From a checkpoint of a small transformer trained on Wikipedia: LayerNorm after each block, 14577 steps.
MLP neurons of a small language model. Each row is named by its layer, matrix (gate and up: input weights) and neuron, and shows model dimensions 256-351. Each number is 128 + 24 x the weight over its row's rms, rounded and kept within 0 to 255. A neuron's up and down rows have the sign that makes its largest values positive.
After each neuron's rows, "fires after" lists the tokens most often just before its 100 highest values on Wikipedia text that the model never trained on.

L9.gate276 [130  96 130 103 101 152 125 141 145 118 132 126 122 100 172 133 150 120  74 138 132  74 126 142 132 119 130  69 106 125 115 112 166 104 132 130 161  88 130 106 127 137  65 153  92 144 130 122 133 128 128 149  79 165 177 104 111 107 120 118 136 116 131 132 148 115 126 132  84 103  93 110  85 136 151 148  80 119 146 125 102 140 169 126 140 131 163 132 119 116 131 122 110 127 134 124]
L9.up276 [153  97 146 116  85 118 120 119 148 124 113 107 135 138 162 149  89 148 150 105 156 143 132 113 154  80 140 135 125 122  96 107 122  98 135 106 124 120  91 155 111 119 182 108 129 165 118 122  95 110 146 120 159 104 146 134 142 121 131 160 137 191 123 110  83 137 136 100 127 101 157  98 132 141 106 120 178 153 130 110 123 126  99 154 131 106 120  87 102 116 113 160 161 136 115 146]
fires after: ".", " Kap", ";"

L4.gate362 [ 93 144 159 144  84 141 151 159 161 213 142 109  92 106 102  96 125 140 124 118 165 115 146 129 152 127 107 144 116 103 137 135 118 114 158 154 148 118 103 152  98 142 121 137 125 121 101 161 102 132 139 114 147 119 141 103 148 134 135 149 132 117  64  99 137 171 154 108 145 149 123 108 105 132 156 174  93 167  94 129 124 124 128 105 129 116  83 165 160 155  93 144 153 138 125 113]
L4.up362 [117 119 132 116 170 139 114 112 152 146 121 116 119  86 138 104 103 141 131 159 152  88 117 121 161 175 122 173 102 104 128 123 129 183 132 173 116  98 114 148 138 154 131 101 116 139 138 133 127 146  73 110  49 163  98 113 119 117 148 111 133 104 116 119  98 153 143 134  95 140 155  99 214  76 117 119 129 134 139 167 136 115 121  80 120  92  96 149 121 142 133 124 165 144 150 173]
fires after: " and"

L4.gate392 [123 135 152 163 127 172 132 116  95 168 134 159 139 104 129 191 111 125 141 132 138 100 150  72 149 131 169  97 162 102 130 162 127 111 124 121 123 134 154 135 164 128 102 142 120 106 140 114 156 140 104 133 100 102  73 140 108 109 140 111 157 118 144 103 121 153 146 108 164 140 116  94 119 135 157 130 118  97 126 145 134 107 137 129 109 114 123 122  88 127 112  92 115 145 139  82]
L4.up392 [141 103 105 117 154 110 123  89 122 104 141 132 151 128 182 147 144  69 106 146 128 129 133 147 160 106 168 158 103 174 152 144 131  99 100 151 114 101 142 136 151 150 124 183 157 111 132  95 116 123 138 140 127 129 124 108 169 127 142 133 113 166 157 103  96  94 145 131 152 152 111 132 111  70 124 162 112 107 147 144 114 155 111 167 118 120  92 111 134 136 105  82 144 142 135 140]
fires after: " |", " Western", "-", "|"

L11.gate349 [156  99 115  95 100  90 160 175 149 136 132 150 120 128 146 108 131  97 108  91 112 129 135 133 155 127 128 155 155 124 154 117 147 145 125 144 132  70 101 123 119 128 126 141 107 141 149 157 134 142 133  84 132  90 127 122 123 104 167  90 128 123 101 119 159 115 109 119 122 142 157 138 117 120 121 141 155  85 117 122 145 120  99  97  90 150 152 161 124 116 145 161 112 128 118 127]
L11.up349 [165  97 140  85 121  84 123  75 163 117 130 170 145 135  99 133 138 168 128 107 128 110 110 120 167 106 155 155 157 119 125 117 144 105 138 128 148 129 127 131 114 145 164  93 120 129 115 101 107 130 171 104 146  99 127  80 121 137 131 135 112  89  93 120  87  88 102 165 117 189 165  85 165 119 149  67  87 153 120 173 115 161 140 105 126 106 135 143 145 169 142 111 141 145 150 155]
fires after: " |", ".", ";"

L8.gate248 [122  56 150 144 130 120 123 154 121 136 114 121 131  62 146 189  99  69 145 102 149 101 131 114 147  75 116 128 106 128  64 129 130  98 129  97 144 119 121 175 153 154  84 108 126 138 107 101 119 162 153 128  88 138  92 102 111  95 115 110 138 116 146 109 143 113 119 168  93 170  86 138  88 129 104  96 117 117 144 122 138 139 147 112 112 115  82 156 150 110 130 158  93 137 168 107]
L8.up248 [115  99 137 190 132 147 183 149 110 139 140 139 134  65 141 131 152  89 141 134 137 116 119 137 131  97 148  97 128 143 108 133 119 101 143 118 140 136 154 121 143 111 138 109 149 165 102 141 127 148 115 107 108 113 115 139 128 121 130 127 125  93 152 111 137  91 130  98 142 164 123 164 133 125 122 103 113 122 107 109 105 105 166 122  77 164 147 123 160 116 120 128 154 170 128 105]
fires after: " |", ",", "-", " to", " the"

L4.gate764 [125 121 163 129 124 113 122 134  99 101 140 122 125 146 111 148 121  88 106 160 121 119 145 116 131 102 101 137  96 139 127 109 136 138 163 165 137 102 124 121 131 159 166 118 146 165 144  96 104 150 166  77 114  94 152 155 162 175 125  95 169  76 144 125 143 111 142  96 121 161 136 125  91 117 130 107 159 188 156  50 111 160 118 132  91 144 144 162 125 136 135 103 133  48 121 125]
L4.up764 [116 159 121 169 101 110 129 150 152 126 123  85 113 131 191  95 119 108 145 127 104 164 163 131 157 109 102 130 159 101 147 114 126 139 162 107 138 115 105 141 108 165 154 137 135 129 147 135 114 158 148 134 135 128 124 159 118 152 129 140 155 116 161 145 127 146 108 114 128 137 130  86 138 142 142 104  60 130 120 127 142 136 150  90 143 131 108 145 125 166 141 152 136 116  87 159]
fires after: ",", ".", " a", " and"

L9.gate794 [121 136 154 115 109 107 142 124  76  96 155 139 131 164 116 116  92 117 106  95  73 184 125 109 135 119 117 108 135 114 132 114 145 170 114 113 151 146 120 115 112 109 175 168 142 141 139 140 123 132 109 127  79 107 176 143 102 110 109 111 117 105 150  93 146 147 121 127 100 135 177 118 137 125 116 133 103 150 157 117  92 115 104 116  73 127 105 122 113 147 147 145 182 161 107 142]
L9.up794 [141 137 169 118 133 155 151 123 114 141 159 104 124 132  93 117 133 134 113  94  97 180 143 130 140 113 108 100 105 158 149 109 176 155 134 137 117 136  95 138 146 171 135 125 170 131 147 125 139 131  90 125 120 118 150 162  69 115 114 142 129 128 127  87 149 187 115  93 112 133 150 111 120 142 113 108 155 155 111 169 118 125 108 120 113 139  91 145 117 145 156 160 156 177 153 101]
fires after: " |", "|", ":", ";"

L4.gate20 [135 163 134 142 157 118 129 100 126 105 128 135 131  94 205 161  91 141 121 146  92 132 130 131 135 131 135 114 154 115 127 155 111 104  97 112 113 121  65 127 131 136  84 172 108 170 148  99 116  99 176 133 116 111 103 125 151 161 112 112 145 111  82 134  85 142  95 157  82 118 136  99  91 140 177 162 111 135  96 118 116 179 195 135 119 141 160 150  99 139 137 133 167  83 142  97]
L4.up20 [129 132 101  87  93 122 135 125 128 113  78 160 159 174 103 123 129 158 158 151 175 143 124 158  92 193 118 183  92 135 155 148 184 143 111 120 159  95 144 106 139 110 124 133 134 114 129 124 162 117 129 131 189 131 138 125  94  91 101 140 107 141 123 106 159 114 173 145 114  94 123 139 130  99 137  70  99 147 160 185 148 138  94 132 136 115 139 122 112 126 152 130 123 129 124 150]
fires after: " the", " a", "gu"

L11.gate576 [121 118 149 152 136 163  72  81 106 119 140 180 136 120 196 127 113 133 148 133 124 114 161 164 116 141  97 137 125  98 121 138 146 134 132 132 132 106 111 115 119 154 112 138  78 124 138 137 116 170 139  95 101 143 161 134 105 127 143 132 146 103 102 126 129 129 113  79 129 149 105 115 122 127 118  96 128 155 103 176 140 132 132 112  84 123 150 150  99  96 117 153 103 153 174 136]
L11.up576 [141 125 118 119 114 117 135 109 105  90 115 143 169 140 145 180 126 119 112 164 143 172 158 143 126 127 128 122 121 125  96 126 110 139 119 113 167 149 139 151 155 101 165 123 144 161 119 136 109  96 128 132 176 138 114 159  97 133 140 129  84 100 137 114  75 126 127  99 144 127 123 112 168 106  90 146 104 126  97 179 122  86  96 157 120 192 142 138 115 157 110 123  89 160 119 138]
fires after: ";", " |", " (", ",", "|", ":"

L4.gate496 [ 70 140 130 121 171 126 103 135 154 133 136 127 148  85 147 136 107 122 158 131 131 119 175 113 125 116 138 111 129 140 131 128 137 110 102 132 137 136 161 127 168  71  97 155  94 136 149  94  94 137  93 147 120 134 179 111 149 134 124 140  99 135 108 138 125 107 110 111 132 153 140 123 136 112  85 124 150 147 111 104 114 132 114 149 133 113 152 119 109  85 105  90 169 132 116 131]
L4.up496 [131 127 165 153  92 105 143 135 164  99 132 119 126 134 125  80 128 118 166 109 171 118 141 111 125 126 161 131 111 113 139 160 176 116 107  90 131 119  92 152 111 120 120 172 127  83 143 139  97 173 139 172 129 100 136 130 142 176 122 102 138 154 137 116 143 114 170 105 108 126 156 131 158  90 117 126 116 127 128 123 169  79 135 167 113 121 182 119 136 108 143 138  88 109 103  69]
fires after: ",", " =", " New", " in"

L4.gate4 [156 107 172 126 122 151 178 123 120  93 131  86 112  80 145 163 140 127 137 148 120 152 123 136 133 132 129 123 166 125 131  93 144 142 126 164 163 142 132 114 116 133 117 110 104 124 117 128 102 141  97 159 122 108 162 136 117 112 131 129 116 103 145 166 131 161  92 161 141  94  97 163 137  93 107 165 108 110 108  98 119 140  81  88 112  80 133  92  73  97 134 126 103 138 107 119]
L4.up4 [161 176 181  78 147 124  84 128 125 137 137 128 122 103 119 143 116  95 143 157 158 132 101 113  93 119  95 154 121 124 108 133 125 124 158 139 153 161 135 173 112 113 140 107 118 143  97 166 128  94 175 130 131  99 133 126 128 148 154 162 126 166  90 156 123 113 127 100 153 139 128 112 104 173 109 193  85 124 130 135 147 148 101 167  60 110 131 118 102 110  83 114 154 144 137 172]
fires after: ".", ",", " and"

L11.gate893 [110  85 123 133 156 109 104 129  81 162  88 116 116 168 108 128 117 116 130 123 131  76 126 131 122  80 108  79 107 136 135  66  79 138 126  93 107 134 159 124  94 113 133 117 142 119 143 125 148 121 124 145 158 112 145 128 155 126 103  88 132 157  91 170 179 134  97 164 165 125 108 125 133 121  95 125  98 113 135 106 145 112 132 113 112 113 133 139 146 121 109 139  83 151 133 136]
L11.up893 [ 82 143 121 126 110 132 155 137 156 127  88 117 161 155 102  91 102  94 134 166 123 111 128 112 143  81 149 117 157 119 132  91  88 107 114 145 143 109 142 127 217  97  99 103 129 158 141 113 140 132 113 113 176 159 135 167 127 164 167 139 111 124 102  68 124 138 124 145 114 137 152 143 107 153 107 124 116 129 142 134 131 108 138 172 114 142 164 146 163 158 121  92  91 106 182 103]
fires after: " the", "-", "–", "|", " of"

L10.gate761 [123 143 171 182 153  97 109 156 106  73 118  97 142 156 125 145 111 139 110 122  95 107 155 139 149 179 128 154 143 129 126 123 154 124 101 138 144 124 113 114 106 109 117 174 124 120 151 129 135 182 121  98  98 140 119 142 138 122 155 148  82 144 169 139 132 190 134 141  87 141 135 100 130 122 150 119 150 132 101 162 121 130 112 100 118 132 128 192 136 108 114 149 156  85 153 110]
L10.up761 [124 150 127 158 123 149 102 110 121 122 111 124 143 131 128 127 110 108  62 154 107 119 134 115 137 118 121 154 119 141  92 118 156 116 144 140 124 127 116 177 143 146 160 107 157 109 120 170 106 120  93 130 141 110 143 130 100 137 140  97 107 117 141 152 113 105 106 164 108 149 113  80 149 136 129 109  71 126 109 108 139 130 149 109 113 124 145 129 152 154 170 180 156 168 127 166]
fires after: " |", ";", " of", " $", " won"

L13.gate266 [ 74 189 131 155 123 140 111 137 119 104 127  98 113  89  96  93 147 140 142 116 132  79 160 126 115  77 128 129 139 120 128 104 119 123 115  97 119 124 109 138 126 108 125 109 151 128 105 157  99 134 107 130 133 128 143 127 173 106 130 125 122 146 145 147 105 131 166 108 125 152 166 156 109 119 103 105 132  99 125 133 156  59 130 129 165 113 109  96 109 119 113  74 138 189 149  93]
L13.up266 [ 86 160 137 119 152 131 153 144 164 154 132  95 128 104 161 153 151 125 104 153 142 127 104 117 144 191 109 161 139 170 128  86 101 145 111 159 119 151 118 119 127 115 131 117 113 120 125 155  94 107  83 129 138 111 123 165 127 117 154 140 133 136 105 135 109 182 124 117 154 101 133 156 178  96 130 157 105  99 105 131 122  80 121 155 161 113 136 157 113 134 129  62 112 120 108 145]
fires after: ",", " the", " in", " of", " Western"

L17.gate560 [123 109 125 151 148 141 157 124 114 129 186 105 155 144 147 110 127 134 166 136 129 112 153 114  84 137 134 181 163 117 143 119 140 126  98 129 115 116  80 142  98 124 163  79 119 112 159 123  95 103 120 105 122 132 135 129 136  79 118 155  97 135 110 102 103 147 151 102 157 145 107 135 108 139 105 104 129 117 116  82 107 102 156 109 128  85  84 128 126 129 144  96 136 138 171 135]
L17.up560 [180 131 143 143 136  98 120 128 153 142 149 138 126 118 133 154 128 171 127 130 134 123  83 101 125 146 127 167  98 131 149  99 130 157 104 117 148 166 110 116 114 138 182  93  86  89 170  95 147 146 133 150 126 136 134 153 144 136 127 158 159 106 146 128 119 161 157 104 111 102 127 145 109 118 105 109 156 148 115 113  94 140 100 162  83  90 140 147 107 112 116 125 110 106 142 148]
fires after: "\n", " Der", " broke"

L4.gate245 [119 143 115 170 161 148 145 137  80 115 109 124 159 101 185 165  83 136 116 111 157 142 190 119 112 121 150  83 139 112 153 160 125 152  97  76 170 102 119 142 122 133 128 115 134 144 145 106 132 145 102 126 155 174 120 144 122 122 124 150 161 127 107 101 120  87 117  95 138 150 130 156 102 149 122 118 161 139 106 147  79 120  85 148 135 148 160 134 135 125 117 117 128 121 142 143]
L4.up245 [105 115 169 151 140 171 133 125 142 113 141 100 136 125 170 162 135 126 137 136 131 120 134 154 144 137 140 113 159  95 141 117 165 108 105 111 129 125 158 125 140 109 145 120 124  80 118 162  91 150 157 119 148 155 124 131 128 126 104 145 112 170 112 137 153 108  80 109 102 119 173 148 119 117 141 124 118 137 114 175 125 147 137 105 171 105 155 160 104 132 115 126 121  70 113 133]
fires after: " the", " a", " an", ","

L8.gate512 [110 105 145 116 110 148 135 153 120 166 165 161 102 172 162 123 156 156 159 153 104 152 146 114 141 125 148  99 105 109 103 133 117 130 127 151 154 153 123 132 141 100  80 113 133 106 167 131 125 149 117 165  96 105 161 153 123 123 150 158 195 155 144 146  85  88 140 156 135 152 114 171  92 119 105  97  90 151 127 105 137 102 125  99 108 129 120 152 120 112 157 182 107 138 165 144]
L8.up512 [153 126 151 131  88 184 111 140 134 155 156 130 110 158 115 164 114 148  96 179 183 100 135 106 111 136  99 138 101 143 126 142 108 117  97 123 152 170 102 117  92 121 142 121 110 107 136 158 116 148 174 106 135 142 117 157 138 133 195 139 123 131 128 129  93 103 115 119 120 155 145 102  82 147 128 150  99 149 126 139 135 118 132 128 139 142 125 159 154 101  90 129 101 116 120 163]
fires after: "\n\n", "\n", " (", ",", "=", " \""

L13.gate445 [100 132 147 116 116 127 107 122  81 145 129 112 110  88 141  96 129 158 106 123 209 122 109 131  94 117 135 150 151  96 148 153 142 126  80 117 149 100 126 133 114 106 161 120 112 138 214 126 145 131 142 145 141 109  96 112 148  87 142 106 111  89 142 143 103 129 170 139 135 117 130 130 154 143 145 134  95 132 130 139 127 104 142  86 138 172 119 178 137  96 143 104 107 115 121  94]
L13.up445 [137 146 127 141 122 145 149 107 119 163 143 106 121 122 140 144 173 166 139 106 146 113 133 112 163 183 118 172 113 128 116 141  97 155 119 136 128 134 112 129 119 168 129 161 116  91 130 112 191 136 152 104 111 115  85 133 154 127 113 123 114 110 121 116 144 124 140 120 113 157 160 125 101 140 114 138 118  95 125 115 124 122 153 123 164  89  67 148  69 122 119  90 109 117 160 160]
fires after: "\n", ",", " and"

L13.gate267 [ 89 117 135 136 142 146  97 124 146 163 131 118 124 107 128 116 159 108 156 129 141 132  95 114 104 145 123 138 141 138  96 119 123 158 104 169 148 134 145 131 149  83 130 155 141 123 141 126 145 120 152 107 174 143 126 149  61 104 128 157 123 172 110 136 119 120 128 127 121 149 149 124 154 103 162 134 149 136 131  77 116 107 143 126 142 127 149  96 152 134 130 132  74 113 149 138]
L13.up267 [121 174 136 124 115 116 176 164 142 148  96 156  87 150 127 146 124 123 170 129 135 112 102 123 123 119 105 160 128 149 128 128  84 137 110  95 110 139  71 193 127 111 119 111 100 125 101 159  79 119 130  91 115 126 153 128 131 123 102 111 115 134 145 112 130 129 125 152 101 120 142 118 130 142 182 132 183 118 130 142 123  90 117 142 116 126 149  75 118 159 123 134 100 132 161  95]
fires after: "|", " |"

L11.gate378 [123 154  89 155 145 169 161  85 131 111 112 110 151 106  89 108 150 146 116 126  86 149 162 101 149 120 144 110 112  97 142 130 118  75 125 112 134 159 116 128 167 112  83 126 104 133 127 123 154 116 106 157 151  95 139 123 165 114 132 155 139 119 146 106  93 149 122 107  91 106  68 127 120 124 124 148 122 120 140 108 117 154 119 129 112 131 142 132 165 135  89 110 122 131 145 119]
L11.up378 [157 168  87 124 166 139 101  82 106 150 162 117 172 176 109 120 167  93 181 190 127 136 144  94 136 122  85 122 138 137 141 136 119 135 120 101 147 183 137 108 127 149  74 162  96 126 143 105 152  84 127 133 148 131 112 112 102 135 120 118 157 126 147  47 140 124 134 142  83 126 136 131 107  97 141 118 120 156 131 103 137 119  92  62 144 147 100 180 138 126 151 159 164 141 156 102]
fires after: " (", "P"

L11.gate687 [118 101 157 175 131 143 122  98 175 143 141 105 123 161 141 119 101 108 168 151 121 161 137 158 167 119 111 128 165 106  89 168 139 122 117  42 136 177 124 153 141 120 119 120 141 113 139 131 122 131 125 117  78 143 123 153 116 118 106 137 142 118  98 120 136 102  97 145 122 133 114 135 117 159 119 127  86 115 128 121 111 136 106 123 127 133 131 117 172 134 145 136 151 110 152 120]
L11.up687 [146 167 136 124 145 187 125 126 114 108 123 156 145 163 121 106  93 113 133 157 117 147 118 136 112 166 147 116 102  94 161 116 150 137 145 100 164 138 115  77 129 156  67 124 121 161 177 156 136 121 104 146 148 143  71 141 116 147 110 102 121 114 175 102  87 129 130 143  89 130 127  74 112  95 135 117 164 130 107 160 127 120 114  83  86 142  91 153 144 131 140 122 113 112 137  85]
fires after: " the", " his", " The", "The", " a", " |"

L4.gate53 [ 86 140 131 129  97 151 154 136 110 176 134  92 103 137 140  37 123  86 128  74 141 133 135 120 105 113 106 109 135 108  96 143 123 147 127 146 112 124 127 135 124 131  96 113 101 146 203 154 103 107  82 113 123 151  92 126 175 119 132 110 134 112 102 122 111 120 123 115 119 130 174 183 130 131 117 125 144 180 152 149 133  99 136 148 123  94 114 129 140 153 116 131 136 117 127 129]
L4.up53 [134 104 120 120 150 131 110 142 118 134 119  91 138 140 147  70 128 175 167 165 174 130 124 124 144 130 102 143 133 163 126 132 124 113  95 119 103 132 171 121 124 137 101 129 152  83 145 134 116 102 121 138 141 140 146 113 156 175 102 138 141 124 133 167 115 137 126 125 138 113 127 122 132 127 149 125 153 140 149 102 155 115 127 162 135 110 137 133 109 124 120 146 121 112 129 107]
fires after: ","

L10.gate808 [ 72  93 120 151 119  74 101 122 109 106 114 102 139 107 137 136 163 119 128 132 113 152 179 101  87 129 118  98 113 163 138 162 101 118 119 119 120 140 124 166 153 124 124  93 151  83 154 101 116 118 128 144 165 129 116 118 174 150 112  85  99 113 211 138 134 127 161 130 143 135 128 112 127 146 113 111 120 139  91 127 123 144 144 160 131 150 121 119 125 125 140  55 116 116 151 103]
L10.up808 [130 137 140 103 112 135 142 114  96 109 140 143 116 116 102  92 152 100 177 119 138 182 121 117 148 133 108 177 149 110 102 125 133 128 140 110 115 130  83 162 100 140 136 122  52 116  98 105 117 114 120 133 133  83 119 139 145 153 138 157  75 147 105 119 133 118 112 155 155  98 164 116 140 111 124  99  98 116 148 114 108  88 144 120  95 109 110 129 113  92 112  76 116 119 123 137]
fires after: "–", ",", " (", "-", "ping", "\n"

L12.gate91 [132  89 131 118 125 154  96 161 120 117 129 143 123 121 119 106  93 128 134  96 113 104 141 136 149 130  81 110 152 135 153 122 133  98 152 133 139 158 115  94 123 125 108 119 167 132 157 150 143 134 106 118 107 165 136 151  89 105 138  87 138 110 112 137 113 150 141 139  81 120 173  81 131 126 141  80  99  87 135 138 115 117 117 112 141 145 122 162  92 157 119 141  78 152 138 118]
L12.up91 [121  78 123 120 121 186 148 144 120 141 168 139 131 181 132 128 141 113 157 158 136 147 143 145 166 103 108  91 141 120 126 125 123  96  98 122 138 111 176 112 155 165 105 130  94 145 155 147 122 141 104 151 140 131 105 154 154 123 120 116  94 130 110 177 170  94 174  95 142 143 117 176 166 138 129 106 113 100 148 122 143 121 107 132 110 116 154 143 124 131 122 131 121 117  87 153]
fires after: " a", " |", " the", "|", "(", " ("

L13.gate889 [149  99 156 141 151 132  98 161 140 134 111 167 136 141 144 123 106 113  97 139 103  83 152 116 119 100 181 133 152 101 107  79 145 133 107  84 145 104 129 125 104  90 115 112 101 158 132 153  85 153 120 128 126 149  88 106 166 162 144 104 127 126 115 122 106 137  87 120 120 123 120 153 130 170 102 143 139 131 109 157 145 103  92 112 126 136 172 210  46 145 134 110 136 168 105 113]
L13.up889 [118 104 135 140 118 138 123 121 102 154 149 143 127 159 121 138 131 110 127 144 100 109 143 154 148 116 141 151 117 140 160 156  90 135  90 123 140 126 123 132 171 127 108 134 155 112 148 168 110 150 161 108 148 127 124  98 147 110 148 127 129 120 121 111  99  81 142 114  96 167 109 134 124 130 160 100 121 151 112 154 113 188 116 149 116 109 154 125  90 148 113 123 106 117 116 154]
fires after: " |", " (", "-", ";", " 18"

L4.gate892 [124 128 146 104  95 103  85 129 142 162 126  98 115 177 115  88  78 109  97 130 110 136 137 134 116 142 113 101 131 131 118  97 114  39 131 126 110 130  75 152 109 123 101 163 130 106 144 123  81 147 127 121 104 111 128 102 119 147 125 108 140 147  94 109 129 127 115 148 133 143 134 128  90 130 102 112 119 110 152 126 155 126 130 103 141 125 122 126 121 155 136 128 100 142 111  74]
L4.up892 [ 97  88 132 103 111 114 145 104 139 142 183 125 150 152 183 123 136 160 122 152 102 127 142  86 147 145 110 139 129  86 127 140 106 176  49 115 103 110 139 162 122 124 150 143 130 145 135  86 102 120 153 134 135 136 163 147 141 122 108 131 137 140 137  91 123 112 150 148 169 169 166 138 111 110 122 129 146 134  77 117 140 123 131 117 166 170 145 122  88 122 117 123 147  65 140 204]
fires after: ",", "\n", " (", ":", "-", "19"

L9.gate106 [143 180 108 108 139 131 127 128 129 120 154 127 145 109 110 111 106 118 196  87 141 159 157 167 103 150  87 103 131 153 129 155 136 130 147 147 117 110  78 139  96 134 108 136 138 129 145 108  96 120 137  69 125 122 145 150 147 144 118 113 150 109 155 152  90 138 108 109 107 137 156 128  87 100 131 138 134 176 150  96 139 186  50 146 155 149 148  99 111 102  99 162  99 123 100 167]
L9.up106 [122 117 130 159 123 161 137 112 119 128 128 128 167 102 143 126  90 152 165 130 178  90 161 121 134 138 106 118 166 106 130 142 142 135 113 125 145 147  99 124 177 108 175 153 117 101 102 140 122  96 154 132 139 137 148 171 113 167 156 104 138 142 117 137 132 153  80 135 182  93 149 178 126 155 118 116 137  85  90 163 153 144 185 126 107 129 132 131 107 147 101 119 149 143 148 179]
fires after: ")", " the", ",", "-", " an", " a"

L12.gate71 [128 141  98  96 121 125 115 111 191 161 142 115 135 120 120  96 138  81 144 169  89 128 101 111 169 138  93 151 132 131 145 139 124  99 128 169 143 139 137 129 145 116 123 127 125 144 131 121 118 145 102 129 137 189 121 105 107 162 113 124 173 119 139  92 131 127 103 141 121  99 122 139  82  96 135 104 136 148 115 131 129 117  95 125 147 138 126 161 121 140 140 144 109 154 173  99]
L12.up71 [140 132 104 136 164 126 137 145 127 135 140 156 182 123 136 111 172 113 134 125 146 144 144  98 161 108  82 176  75 145 126 137 120 120 108 129 155 170 117 139 143 143 120 127 122 151 157 134 141 136 160 108 113 149 147 157 135 162 113 144 133 114 147 137 118  82 142 104 121 169 109 111  95 113 138  98 106 135 140 159 135  94 156 143 123 123  78  91 155 139 166 136 148 177 149 147]
fires after: " (", "P", "A"

L8.gate106 [171 149 118 118 119 101 145 144 126 142  94 138  97 119 178 159 122  79 157 107 166 132 169 146 111  89 132  94 134 115 132 116 153 145 154 118 143 118 119 116 161 138 115 119 180 113 148 161 118 123 128 107 124  85 116 169 145 118 157 125 151 108 141 144 132 179 127  77 116 142 142 131 112 122 116 144 119 151  92 119 131 125 120 149 112 139  79 138 147 120  78 109 104 127 125 147]
L8.up106 [ 77 150 112 194 124 111 126 119 126 170 117 115  95  90 154 124 116 104 179  90 174 136  93 163 132 106 144 167 138 110 167 127 160 121 127  89 158 111  82 114 133 103 124 128  95 129 140 111 115 117 130 120 121 126 140 123 106 145 117 100 140 150 125 168 108 155  71 113 133 120 125 101 110 175 103  88 175  86 103 126 114 183 101 138 127 136 112 144  85 119 151 106 163 155 149 149]
fires after: ",", " is", " the"

L4.gate112 [ 88 111 170 131 165 114  90 145 155 121 156 189 142 106 112 109 128 120 167 132 124 112 136 142 135 123 166 107 126 126  40  82 138 153 121  97 125 156 118 190 101 137 147 157 144  86  99 127 174 114 162 145 114 162 128 145 137  95 123 119 108 174 102  77 141  98 146 127 115 137 112 134 203  94 185 113 131 141 158 111 125 126 133 131 134 104 150 121 137 148 128 143 128 105 151  85]
L4.up112 [ 93 152  92 123 137 109 149 161 142 113 107 141 159  98 133  97  90 175 155 138 142  88 114 102 144 123 185 113  71  77 115  92  87  98 139 125 130 113 142 141 102 110 120 124 112 114 109 123 172 110 147 133 112  95  82 136 141 120 152 106 156  95 151  90 146 138 136 104 113 107 133 104 124 159 108  89 146 110 127 111 103  82 128 165 120 123 133 132  84 121 115 127 100 134 128 119]
fires after: " |", "-", ",", "|", " the", " -"

L13.gate612 [130 147  88 176 150 115 115 137 105 140 143 111 179 122 116  83 141 151 131 122 101  85 137 103 152 116 149 187 170  90 123  89 140 131 110 161  96 128 122 115 151 123 135 184 119 118 142 162 134  85 153 151 135 112 105 106 127 106 153 100  98 112 147 131 139  98  91 157 103 112 125 148 139 147 183 158 166 135 139 110 137 139 123 140 128  73 126 103 141 153 166 127 169 100 150  81]
L13.up612 [135 144 100 124 146 134  70 149  88 102 115 195  82 120  89 128 115 122  98  91 137 109 147 153 120 137 151 114 138  76  99 142 105 114 145 139 137 135 100  83  99 119 138 127  90  93 134 130  83 139 116 136 111 114  81  71 122 131 160 105 107 120 149 105 150 116 132 147 161 125 150 109 152  97 171 113 123 125 144 126 134 118 135 110 147 103 109  98 136 118 151 159 106 155 108 104]
fires after: " |", "|"

L10.gate448 [164 117 139 150 141 172 129 132 111  95 150 148 138 176  96 122 164 135 112 164 116 109 165 124 122  97 134 181 129  92 184 111 154 105 146 134 114 114 123 126 131 146 159 140 149 101 153 141 137  91 136 133 112 153  71 132 105 152 115 109 133  72 122 102 132  98 131 137 118 118 123 147 120 160 140 139  94 147 106 137 135 122 141  84 128 122 141 154 146  91 117 126 126 108 184 139]
L10.up448 [150 143 155 137 119 148 132 141 132 153 131 126 135 130 118 121 103 160 106  96 122 106 178 129 137 136 145 149 109 149 113 167 136  92 162 115 172 132 108 151 145 112 107 134  89 120 105 149 111 158 102 102 156 151 179 108 142 105 191 125 128  96 114 125 129  92  93 117 116 100 133  74 146 111 160 109 155 111 105 121 120 102  81 146  60 147 147 158 142 138 149  72 114 177 141 135]
fires after: " |", "|", ";"